Part of a small language model's weights.
Size: 13 layers, 4 heads of 32 (1 for keys and values), vocabulary 8192, 7.28M parameters.
Architecture: RMSNorm before each block, untied embeddings.
Training: a variant of Muon for these matrices, 428M tokens, 9390 steps.
MLP neurons of a small language model. Each row is named by its layer, matrix (down: output weights) and neuron, and shows model dimensions 0-127. Each number is 500 + 25 x the weight over its row's rms, rounded and kept within 0 to 999. Numbers have three digits each. A neuron's up and down rows have the sign that makes its largest values positive.
A block is one neuron, or neurons of one layer that tend to fire together. After each block is what it responds to, as a language model described it from the Wikipedia text at the highest values.

L6.down3:519498482490511533550470510540511527489523510498531532510520484500494481478514545479475486537446459508519508473547473492470504505473515493502517531459529491538475483505537488535513456555483490542475494536528456466442546482527493525508500500499469478513504498539513492527529479514500472546509543508525534490504457505461497479517458518483508505537508462499485514526497539455537470484522
L6.down219:487491530474512479503479461495522520470526506550467529496498479526522464521534492516546459499488482494483498505493499463531508541481495516540548474517500480487457531450537480483469533518549492473497486547494506606492497503473491501489474471500533475502489525537506506499505467502479535508496487503479484475474523498478506460480490475495508488482470530510482483492513466445495463503519
L6.down277:517502482480497487558507483497532475508481508563475492579523524532516528502507483531517487489459515488522498512500517552443478522518469442494497522475512487478480525511487504492486560504467532523489455515518471451459504474493511461548508495493526502490503472526512504527537541515531503507495497518495502511476460471503483503481498493524520479511533474474529519507516527485517488461487
L6.down294:493515473492503492478523513530545443456486494485466500463485528493494484510496464526508493482530489499475456455537472537455501499520498472454511429518512457480533515544507479503497457556472468484503512543465493487493474514505495485525501498502495477455518510496541540494482519487474489519498503495531527529472520512512481476521501539520512481464469485490455493509504464499468522541513
Table punctuation delimiters. Pipe and parenthesis tokens in markdown tables, especially the separator row after ---, like ---|--- and closing ) after numbers such as 57.9); weakly, mid-word name pieces.

L5.down13:492505498482466513487517480513507479487482482479531453482478453523535493455509525486484521543476499489448482481541464484481513519476495489491486508493507502472512534494443533461498488488520457526515559484516585495477485452514493504456482493480526492457517528531488536497470457503516505466505538477520490501511469474512493550531520508542543516502486528526491532492500520464493501512499
L5.down17:510511495479508437496541510510498509481546506480521510510520474488525490540531548495474500511534508543541511505513513506488535508470440497529471487471504455494468489492490492492472489509508531454520455493544521471505464496453488488488503526470487501544521478462522504503467464530545463483432499515509472524487548487499488512493488495464531488476506518517457529502511521488504479526531
L5.down23:523520503506498535495509516485493475503491498506516487503503485496512537520493472478438509544525492458491529491531499528451528499503491518481531492446492489558467476519480492463482475495516526418437502504505494456481478463484496495464466482501493484509554502514472502444507493509507499472490516513486510540527500501474533493520433474494504483517487459490496496520493553510501476561490
L5.down87:532546527471477497559514482506459516509508520534531493459466500479516541500487525482459509484483508553491493486489500509481498528500509520503461490547482524526479522485528475526510497522527511497472508529464475508483474474504541515516523470547443485471461476475477487505514458505482500523492483485563546502502503484459495471484485513485460469516478472480508520514470528474516487554493
L5.down89:506496463490504465489513493549502461491457485500514474463511495487509505513514487509519527521471488498459483529469508469513497542540495524518487544430471483477461498482530501464494485505469471479449499459577504501460495496464467511499496502483488477493534505488493489525538502503513484511458535455531509509501512517533555532487474492495510485505552491489481468518529480522512473497472
L5.down99:535497516511494502466489500459462514565568497466527503473499499510529546494486489516491478490504486476504507489548486573517470481505513521510508487510479536506506496510437471571516477498523476491519514504494490493522507478500474500520479486461518488465479509522471515470485496543513510494545467507516529482511465513512507552503484486504496493453506508519521498494486496529477514499493
L5.down122:514446549473485513479508494472479502550484522531487476487503492447472536515507529516487550512542527438523494522452495477497496455524474504514491521488496499506515484556514512507512517471488498490492490442525476556530532499531515507519515471493491541493483515488508492505522464505487500522545513425481518541461497535491490538488492485510531506510560525546499489507541513506492486477519
L5.down174:511552471516512432483454508471478506498516493528500492524481519485514512468503516492491445479467493476469506481503481523509498513472501514470478506557531511497520520493484504477565488512437472489482497550463489470495505502446504506482501516504475503478533528501478502514503465484449504516509515513531478521494534532540537534458521457503538522457502507501491518532523468527503518498463
L5.down212:520527520491501507515534463468500446521532498519493487516519490513491493508506491529509481504507479469468571498506479509551509482482501526519512514476534474511503480511484507455527542487524498534509463505493565468498498500511473519546512521513567464519511489572514506515498542516542495462497510535521498495531507508512559467494497498550532510477495467503491500472522506530500517556458
L5.down271:569457524496464491502467508495488516507505474517493468524524491532555495508485526494484430498476440514528532503468453470519494481504491458473471467545476482511503500522509539495516513479527495479502499508478479499499495505502480519477516537506487477524474498484505512492461462499481499481514538506503530549495496524524510508541462484517532485485524472517534443479506495494483493527526
L5.down353:490517465501469511471504418471469515493546475483482519487489502515494499550508532503521473508537495506497547512453538476508520501491491493484530448504491530552509552455480527532489506474495486513500495470440503494535499514512531461519525489510474539515501525489493511514518534483502482468543517492501502478502483538543427522481500502491503521492507507517527489471523473472547488527516
L5.down363:503537549526527497487480512464535504480510490508457494520484518551486456485506464478515493520494504519482481510509493513495483528484522478487517488501526509497516490517550530545487488531514479520490502481467542466522510495485451505526485500473496519515482518430580530499479510486533474476473482495482493490486544506483498460483536558515530490519476534502467518504437515518490538479468
L5.down408:518483475498486550509499506473549551485523478511492517506494496506489487501497462520503518490503515523534531507510453459489545465517483488538490481478521477484472450478552476502487499490496511571487536515491468529514430485513455491533492463500484494510484477547532510502511509507520504533492467543536487508451552513520516503492529453521498465534524525504480549488479534514537517481472
L5.down415:540524512438512455481513483524508493463505487484499451479478444511501512490512507512521496501537479478443513529480514506465540496480484482491506440475495501500507503510550475480496518477524502470506481473467507523504503492466509522453517509494507526511505522517509514515532483511485544505513510512490498468516464507495470514492426516528501467455492479501482476486517485475506509485570
L5.down494:510481490523504503540518516487507481509520508528503565518479462502510455525493524462525510533497494489507502556451529524471584490503494463544498450470522485508455494511477511475516537464483511498514516467519518489497518492511497507516489463530481484531514519499476497489499468514497520516489492490496527509565452469483506516475520474517511510499475530486482535496502539488480486582505
L5.down638:519495472478517499528488472497504479485510477499467468509527567504456539474476510496499495529530474501499471516463515509493531552441471495527516566502514506478462546498534495537509489496521498501467450474510519471534522497532506488518450477490540500504547470513486509522483496486488504517487540549497483545503518477509517481499543483507496476514481527463509470505500510546541519512495
Table separator pipes. Mainly the final pipe closing a markdown table's ---|---| divider row, just before the line break; weaker on scattered mid-word pieces (Rou-gh, Os-lo) and the second = of ==Demographics.

L5.down29:466520466482478472483516534574500492500498493493488446477483536573484548467529531509465509482499511515485467461485523507452462486464502484545505522518495497509482498486475494507499511482534484516494468478511534507479479507490494489531505494537508477493466447501502527480477540490495528522484455501533500502483479529541515491536532509496484479523484516508501530488501511523515496537517
L5.down37:466539514502484541532500479512492504473499493463548484463529476496452453510514494526497503492552522498505514494520508501515502500501513492507456492514534490494530521501469473462459476506513495497538470497464536506511484489445482515487527493526517482502483485508459507513525515537528478523499449451535449479567521507481495536473506519541489447500506439479503498512492511488483477524469
L5.down114:513451500518479494542490486463478470528533529458536468484529497478486495494484517499445508515528528503481525549519512518552490508460488479481453490486476541494526544497525487477532434528498441503498519527499483513495503499483508516537489506492513544472530533522506479542528522512477491491507478498523503513487502477492495514465544541544517459483506496504488523526517493493511503522513
L5.down149:499537556509453544479488484504527522467467490495455478481525490478498518508480520512440529487474562476498465485463473509484491485494512479506478448521527507517472511498507544512514502497510459493546520507464509487520522491532460478561518490521513529491524498491520503470505530528496533510507495522496524530476500448501481518500465471497513521484466511492493442513574469519501509484517
L5.down184:481524483521555489537527486515467484503509480509454557489511472483502488486507533459478482524515514460474492524500505467489498507518454489529533466498482516501520526483495444490525520497526534494487531468539488465528452483493534513549532529464492509502516521477526500527526487489478484508482537501478509493537492535495483499480490519524495509491516509537508500508493484493522513469486
L5.down220:477504452507496463514527463481485507523503472503513551461526485481472481461564488496512492510486498538508550508484511483535480486491472523455466475517484497506526509506498538525522468552556477438504484494492465515489518546507520504533489561512509509452508524513532507485557486489534503485569492485521531488507501498510515517535509496527501478474486511455473493477498492515504503499482
L5.down261:487493520530479491481492452493476501479518436532542489499495524497487560505500485530461484498529511486485478495472495513535462503495468477491523494511496510475482535500503506422525523469482509489495470495513531508491493485514491513540536472525489527492492476537522510502479483478526506483492517485482481531475508508545497524496486511477526516476475474512548497467525472468483543498478
L5.down294:512515505439476488500500484465503557490515518489504498517474543515552481502464480508489480537521537493534554470498449454452484500512482487515485512536469486511463495525496503460481490484486473521458487483533523494507485512483505531491472505490485500509506523493526522476493541521475532498468488519458519498513479508514575531528516468499497498481517518479455537497528483458513459518487
L5.down303:512530547495528528505535502495494520505495490515509520488491529475510500494495540484478491468516506492501509471551482524498483475474507496539513493479496535477500526520493502515484549534467472490467504458535495470488461474535557536504484516506497505503466474493489510496503475501500490491501464519522495471467479492508478471488512513487484491494508484501531527478489492472516454540498
L5.down340:502484464485497518470504496476514499499520502515458452489473503506530516488503472518483506460482548482469487487556512524500495481529481500522537456459480513503483503525521489505516468479541482503478498470521501485490500451529496513502481497476478481521524501532525549503532516471517517498538515557510511472521505518523515471480507487514497452570465523519444546483543510496516468498554
L5.down474:493503489483487546482495456475493526490493544504536531484494474524475487512508490468469460514502510507474529497505519498500528483487515516487499510466507558523497525488528473488490482484471504485478477423511487525507522505449481548502486528514491465482478522493524500503513492512504516502535473449458469491498483522472546481477478494488523477461494520484501521476553528524506428437546
L5.down496:512456536488419476498518486463532491530467538498557517519492509485501484486500486507517469466468517523512539516510525509519481472543529518508514455525500512485538489485489514474449494507473515476508489496465522501501489516517495569513509495476533501521474510521501499471489510504499522488468536506540479486522537533469500490511473507537520465533516493486475487516518525509522506476490
L5.down539:534464503497485541529433500477480518512517495534482473510528468495482502514493526431496475500479600521514476528460521514496460514487500514473493539481489506527496486535521483507518508532509487494511483553439518497502514492558555542473494519525493494512525463468488470487488493471511471507492480497518527501490492527497512548536487505515490487509537470478500476507523505519522495513481
L5.down561:471519505500501469518552490458521488470514527498509552503493546467517456504466539469515496511517494484504505503500502452484480473489476449496455512489528484422512460476485495552547478501502474536508485489474483543510506498473481497529460467494491531499521494520528502502524536461477474474474486461492473479489514509532475521503539504545515495514463474444538485522504462490496480512518
L5.down594:515478516511515445439504504503511485474497519508517508494490503494498526504494517440518467470487468485483470490489499507507440499414488478495499487497514525486527510515509538516520510516455476517464463506473503549503508536487511479513461496504495489467493509482512481465488520513492509491513532505471511494492489497524565507471503517498499532455506475488529468483513535503515495500475
L5.down599:535465511463482542518474499488492530475499535533520471488532491522494521502505517525467498503522488511517520482532508515482481462468442511493467484469506504484455522543509510481468493519481455524509496476505483481490458508482489490504519468508500514540515532505524514452479528514462506536493444516466474468527493482471523526460501517489508477483452507457520490454546479473510467503511
Biographical dates and openings. Tokens inside birth and life dates in biography openings, infoboxes and headings, e.g. the comma in "April 1, 1987", "(born", "Early life", year pieces like 184, plus infobox line dashes.

L4.down465:523500503484463522506505526472465508497470495481513505471547510495503480526490538480510520483455526501515506480511458530447533550523446438496482473488496536480504532527520484485479498494488492488497525563508483473488478509503502439486502524502482504502492462499544485519482492489543459472491515479455498516501499502529487497509514480524486433495481530497490492498518502490516504488552
Word endings and table pipes. Two groups: the final piece of a word split mid-word, such as Or-ange, prof-it, Bologn-a, Taeni-a; and pipe separators in Wikipedia tables, especially in |---| rows.

L6.down353:489509502456470450507495494504495484530471475504522503528480505507508527473452543484468511505513519528517526526493488501534485524504477500505512570461528500511464514500526485481523516488498493499479515487466488501521514479484504536528461523479517575512497500467464495475513516497502507474501537525536505452507530527477494494502514513470500503521460498489467526521540525470508505511503
L6.down530:488547541503495516519535485486453491452515495447461485549475503485520480506469507525480543490544542526489510487469486467504459524490499511481482500492520512512529540507463480502474457549525433501499521506539509527491488479520492481473483516514508495471494501476450476546473486507493514505485479501509510510521513487504461466503513490485514466493494489521468498521518486573547442514471
L6.down539:515494529484498499500494528531516514497458509493491506511473461533480510500485509518483521504516521485497482553523518469500505467524553479519483465501584532456534489548506481499493494499528486484490492529494542475427512485535493496487502517473515531499511510500467451536531428495521478490511491456500539504502525508495482501511485484503507488495527480545517528507505473476520502472497
L6.down607:531489487475470526544473501490509492514513522473494488525542499540543532496505517511466514488473485494538522533582509524509506479512471489497488461525523487540433532514501540494489515501482529463497510456508483515526495478472505504508499529495551508518535543515488503473497496518487469487489498526497509529533489521504481488490507541489506465495473489544473510488510504511485455518468
Decimals, list ends, name fragments. Decimal points inside numbers in stat tables and coordinates (30'.'6, 43'.'1083°N), line breaks ending football career lists, and mid-word pieces of foreign names (Rod-r-íguez, Aut-od-romo).